MLP neurons of a small language model. Each row is named by its layer, matrix (up: input weights) and neuron, and shows model dimensions 442-633. Each number is 128 + 32 x the weight over its row's rms, rounded and kept within 0 to 255. Numbers have three digits each.
After each neuron's rows is what it responds to, as a language model described it from the Wikipedia text at the highest values.

L3.up177:119153141146072133115116139128184088170163147129135122122130141182117122157114110113178157153151112105123139093150107135075193123149163126095123135078043166140135105157115145115109151052100164112159091146123090111115106161111173104121083106076101155142162106163149086189092111119115069178085110126118177108111121119118176060145184104150098193159114108141101105138167125118145078106157181156099099119086113145097102061092109151076133121106113128082088129063156145140141077131108117130133116112051147116150207126146145143168064136144135175149209132127133190121124099146099146096
Responds to: Tokens that finish a word or fixed phrase: final word pieces (Fen-t-imans, Cov-ent-ry, perip-her-al) or second words (over time, following day, one of).

L5.up1613:108102158154162172110127106149154098112134189143102106080128089064105140098161111118134107094192052165077128140142205123108183125129142216088099137113115172128138154152098147178156148160166126180133133147143116073150144136114120107159094132109123152169111085199128073180122136152137127232165203106167124151174137179145090128175134085099110157139114142072117208102171193108128080124149163088125158061177123069197141109098123126056113083087111143161156139102119158175105089133146117152191109161131130044056115177136147123099118184171211131106111092120137136092139111155129132103
Responds to: Word-final pieces naming a music genre, especially hop in hip hop, pop and gosp-el; weaker on other word completions like Zool-og-y and Cart-oon.

L5.up551:118163077092170180134137140160133082064201123144134103121179113138120197082099127150130122168147083150105164143190046123104136098149075189135126142138127151137156131129166115191110148128161127206148123122143082132127097162181149187079141124115164176179161115156130088154156127111091109140136127054097116140134162146166135141099134116128154153091132163149117152081122184166102115136139115120144113152130103093146084016120144110099148145132081136136134070149070115102188124178109118105088073119119124048102071142084105113124133077144141086123099156145165177104104162102131104071
Responds to: The last token of a noun or noun phrase, a head noun or closing word piece, often followed by of/in/and, e.g., brigadier general, presidential powers, spring-board.

L3.up53:148138161132159186093139146172127097134123088118136103138181111111191190109136087156083140127140210153096087133106123137134106126103144169178050145084136147109118107098067124133096130141139135167141125098082176094127152131091099171114134106064137122112152074076162074179183126185067101145114152125124157105082178089134065119153126160132137179107058094121140127115126169086159114106117174111210126136113134144106152188139105125154068151090188129151126115097098212091098129108132146125186059105188153081101097077153125110127157131121138162097123091146101184120117133141109168143
Responds to: Word pieces that continue or finish a word already started, mostly in names in tables and lists: Mjønd-al-en, Kempt-on, Drag-ons, elect-rons.

L3.up1105:147130149106171132136107185114121099127139182103127103173111156161060101109094121095100125131150082127103199130075172115102091102026134172200086157112106112109121139135085153112118076100096159145116157141102180133135136161125152115150148093125082191094157088188147102104106109139081170144122106126154146185144115129115108171147146146112147130131101152097131130134139136149198104049124128134084108180144139143121097124160090133107129157127140124083131123066120141131121125122109130120134079140110127093123108130100126138135117117139127156200116131134158168129153154084086213138
Responds to: Prepositions after verbs of inclusion, membership or placement, such as included on/in, under the name, among, one of; sometimes word-start pieces like Under, in.

L5.up2000:127121118135198102075132132125120146075117154169139093130199116175127092103110121089139220118106107177157118116117155123136118167142108112106115154115086123176144133111154150110126129153108140109108146071149103107161111136156134121126127170134255090107146110117090130123195146163094146112148133144164110166127133160168131076105137117224137075124133163187165152089188126117142137148149167136104115191134137141149144141109159123140122147111134138101123175152156068151114130115023121142142128148127096137115073123134143166134151139090114120155132172118096118171107105140135165136
Responds to: First token after wiki markup in headings, table cells, and infobox lists, e.g. 2 in ===2010s===, People, Mean.

L7.up873:097131115105143141143127112094094094111141151110115139116101113172113103103089111097105142115105129126118181105166051139091183100159148171128112115099143153209133141130144090153151094139110166114120123166108175148188135172087118100165145073178140121138129155118155102126104129144137084166136155079133094131165172127162108130169244117180197182129089092087125089175172135130154147113134112021136111168090125127099115147133111111112159183108113144152163126112183100144159142134083100162147143104079130087134177168130179126098081106189142162193168162167135236177188117094091109110
Responds to: Prepositions completing a verb or adjective relation, such as known as, served by, similar to and distinct from, plus "other" after while/and; occasionally table cells.

L3.up662:097094154182111145100075187069176095100086117153155068116118162123101178116141078140115121117123114171151186133169113133104150121138122177146106132143146108147114147169141134062131128081094150130117114208109090125107159143130158138116085156094165075119153082129139099163121156205163115159133135165072124140132120128138146057120132083165143131126183150108161176075113148090052131130115159118111111137168168102069147038059122113121142059132160122197137125108102172099156136086096173125125074102122196154095106102104173140101116114148174136099176166130169122153125134155117136139
Responds to: Word-final pieces that complete nouns for harmful events such as explosion, epidemic, disaster, incident, collision and assassination, plus other word endings.

L7.up2306:198129158136174202136151116113171106149114132152122130129112165120058125157066115158145188164146080144125117104117085135119196121089153080076108093110120154181174121143164103155089168111180166128149234067097167129150099120136069141181119138205111099119178100158097121124164158103193117167108142129121144121177101126095141118164121101130112175118113114126178125179157136105145128107113109076119192133107144103150120143084109109152142139175161142118107137153136163112082109080078114128174118148074117100079123131109132077153151088124162128153114105195128160046082113123083116145
Responds to: Possessive his/her or 's right after a preposition, as in "on his return" or "at his funeral"; also position words like first, bottom, top.

L3.up2156:120103185118121125132125141120113093129068168141117083122142126166161158098161156187058125128141045145056157103136107144134040140105178145137118199109095155114151119131130095135102136107166109047128103103140136061110104191118022091116151064134163142153086097238114099133131127173104123143169164100109080094162109115114135158136130132148201092178133098078069164128121148145120133168141118109110144141140176047100113114090147119143120135154155153142106136168122153096098118145131131133097128189132178104107104195147100157085104131110132142105114105136139131067140123118118139114
Responds to: Tokens inside wiki table rows and lists, such as pipes, digits, and an opening parenthesis before an abbreviation ("United States (RIAA)"), plus mid-word pieces ("Comput|ers", "Apoc|aly|ptica").

L7.up2174:105145135122143161095123126101121088070172094130132140150138137156175166189097181148113149167151135146120111127104062147131106119093105152118134121110107176140147154096183126141137085122125141105122095139144120128139111149160135101113168187128127139129089088178129081111065117139139133173120095104153173111096082164155127183124123102119139154093080107151108133118100149081101118142146101021118113071067138103107085094179076092105066131156140205117090123146080170110105164100139113191105117149127126126151164045141131129162122122132145124106193118163092157140124144143139155153
Responds to: Title or role nouns and participles that expect a following of or by phrase, such as Deputy Prime Minister, ed. (editor), designed, influenced; weaker on digits inside numbers and mid-word fragments.

L5.up1898:121099101181178137107146094096088123147174140202075155161136156130176103123127123094097157117163163125136122123134182114167072146151181184090052111071112129024136146118142179107153102112142160111132142149171128130153139118111163107159113115076112155153091208144081124132076170233145139157088172123136122145044154127107123142170181142135138148159103154123081113088116139150164112131107096108124116174112120102132131119120055121115084150129143122104137139132116172152127092096130131130060143084153104135138148131152148122151072157179112130100118115078138174153161062068080094134
Responds to: Word pieces inside proper names, mostly the second piece of a surname, code or model name in lists and tables, e.g. L-ú-cia, Del-í-s, Lap-id.

L7.up1865:101147190112181139069181141091129126086117201136096150131200125161130094073154072110132128158163110134123127087079107099093115135108139115077152189125111134136115145125108162122180063136160125124109135159121104126153134153134146105145096098124128179111170126123058138157142158143199124187132144168133127135225144159083131161114137032142143169106137178071136165116126107145139130161148129165117089144163157082137121090145117057149095102125163132098158143061116138090106066152079112178150163151119185136067122168113154073081153152129191125173108123093089169107085151130147172108
Responds to: Fires where a new row or clause starts: row-number digits at the start of wiki table rows (6., 8, 12), and commas, periods or headings just before a biography subject's name or pronoun.

L7.up1828:144124124147104096143131168118149095171079148101113115079139152106110143081106122095089128148148169136126173099099101173078127099126096192147136109128141164052110197145118139126125118150174033087181119093119141104095105128108086108151157164125135129123143097164108063111138197113142123121120095135143080150181125160136122179120170065137165174159095074131159112094099181168106102149120107125157077111082114081173074141123144112127084174159122157078152145099096083183174161097112151185146130171125121101079144125147146113088140138124149159133135158209115168114172131119120213131
Responds to: Word pieces finishing or continuing a Wikipedia section heading or table label right after a line break or ==, such as history, ography, statistics, media.

L3.up216:113148069181181173086166125102147121090124102125079112150140136114132094124132108138126178164143087165099167157096104056107133116137159152131123169068194126154097213195116213113157100145150151155119145085125118109083124111139155117092156154116109123118167089165052120170198141112130135138126118082109096117242121162101093152134105042177131148128182126130169133178149097147115079139186108170154106154146125132108149035120121092102148110164136163130103134116143146175114030186017112156125139138101168131139196119084162099115093152160129127183121152144092141103136149112127155146
Responds to: Ends of table rows, marked by the pipe-newline token in sports, election and data tables, plus sentence-final periods, semicolons and the last digits of numbers or years, such as 199'3' and 202'1'.

L3.up1562:124113161123084183152121089116148129151118158089135140125175093099121108141155121128088132138090123163104148102153243134103111147126159159113082115111153161147155078131109119124168152133121125130135161108136083093155110145109126131137095098164158149173144099205138131157073127142164063125149176145178169105123127085094140155115154139085143106130115106121132115148185143097100065118177113132192127159172133107074154099073093104088126131084094119138100115164143121151106125104123143153104203128171108115168116168143085150109100092130201129133129153104124160107116111038074128060
Responds to: Second or middle word pieces right after a short first piece, often after capital H, as in H-ome, H-old-ing, r-all-ied, St-rat-ocaster.

L3.up2439:126140163081143112073137124142121158126129195093123098138201134179122154141104127139164150179105095137116186083176161102099132142127143157155127160109092131086220124117167111088172117149157089117138144120127142114114136114070140089084136136128114143098159093156103143108118198083137079098159106120107160124145096165167070124118127097099159111084173149118084124131126161144076157183186138103142162184128149107155095096076126062065162215137133133128100156136130151122157120118133174115151121086132182107128096112109109065152106146160106167098101096149087103106112122109097127163
Responds to: Nouns and final word pieces naming a person's job or role, such as director, pianist, supervisor, scholar, professor, often before a name or "of".

L5.up1674:138127193099106084105120117108107114122092090104093122160159137054138075097142086113136100168138154116130118163109121134091126095073096141149088101109077183143056083129133113143190132122137095082130149151107122152142154141100103119150134035179131145128128132166155125102149182154160104161139158153132048132116107112060135154169125116111179058154125168161150139133115127145169112127169158068153115092149099096101100033174132119143187067135113133105163095184156143079157085102145158148225139100122159084163092146140124174142157107094145097133144128195102118151170127117087140100
Responds to: Word pieces that directly follow a word-initial H or h split off as its own token, such as H-our, H-ome, H-ouse, H-1 and H-ad, plus weaker scattered tokens.

L7.up1284:187117099165107141089191102139141068088143119147120150106125122147119106093148165096168094175114093118186174095168152189081175113103133189196131109085154144118094147143099129111133146145122097138118073086161145157052158117116083078134126152192179173164121088166136090146180108136153143196164168092120151196184075183094171128130160154122173201122144066072176105161121161131175150082116123113080112151128113156125068087117125070116124151120154118119158185101112206101098150116064123119102137161102162135069101115145119151122140152147136177135131183154080121077096134117126126158
Responds to: Final pieces of set names, titles and phrases, e.g. Big Hits, Album of the Year, alternative rock, Corps of Engineers, Group A, Game 4.

L3.up991:150093087126199139114130226081084108136105129119141078202142140159108136065175110142110168119145143118093146127115136115112109131133130098196166129100109115151131115121151146125160099168118131114148131099113120096155081158128148149139163167159159202138212145130100104175176139156119116147174152129108163116174079075111109162118177079171149092107154092165105147116168149163147154132110138111083113106157165121137124047111100048157158122129131209058168140099136092096041106128100150148125136134134144113102124126094099104108185157141144115143096124164107164166100153122103090108
Responds to: Whitespace, newline or punctuation tokens opening a new table row or dash-led list line, usually before a number, e.g. "| 18 September", "- Height:".

L7.up1875:170103156084125131112131124074120081126181107142065133130146089102155068138112103110131158158136124157055121117093147119168058161133095084071128053146138104168091098168108184119143107082096110139116154126143169133188125171074164121142166123159138119128089166166101072145140154138112131064136142144126110188069166148122152117097085147154153163205137108158198117105090093139115104115117117144127058163140151074169054120119102106119159126156088128065170130113173164110138061090194132157154109078081124177134116139113192086149135116137113171142135146076125134129117087146136136139
Responds to: Single capital-letter tokens that start a split name or word, often a surname opening a paragraph or inside an acronym, such as M(urphy), B(rown), P(TF).

L5.up1108:086195094140157137125192107136179109106162133099112147206100152070117111114143107149152167194130147136112096146134120176108133108072144196105129127212106181092101139129144132145141139125160130146150152145133072126075096125046097108112167116104106123161111104177113111095163112159154174148120191141132133086146080079122127139132169098132105142092085139210127135060091084135108156060095130158156115177112113113093083084172139141085076152148125126134141128149152167148039152071160165099133107080121112138124199184165148114131154133143115111109125152137177142115085087125127158123
Responds to: Word pieces that continue a word after its first fragment (Red-iff, Under Rest-oration, rede-velop-ed), plus the word right after verbs like granted, filed, held.

L5.up1682:106149168150121134069106083095182142079135161096102114157161142125144194113178145144133118145161111082136172082192170119115154144102102095115094099112124130069136179139103118106092084143191070129128138105137160157124122140165122110113146207078150152109146130172111123206181129176176085129109081109098106094191110084124136087099204099104132138128189130125097166121137130145106150135072174123125121078046169109164118131138144114165141173098089187102110193109127151140144121131086103150159125123115150201120175105144144136092067147150156171121167129122122139111096121151145130157
Responds to: Final piece of a word split into several tokens, often names or years in tables and lists, e.g. reven-ge, Princ-eton, 202-5.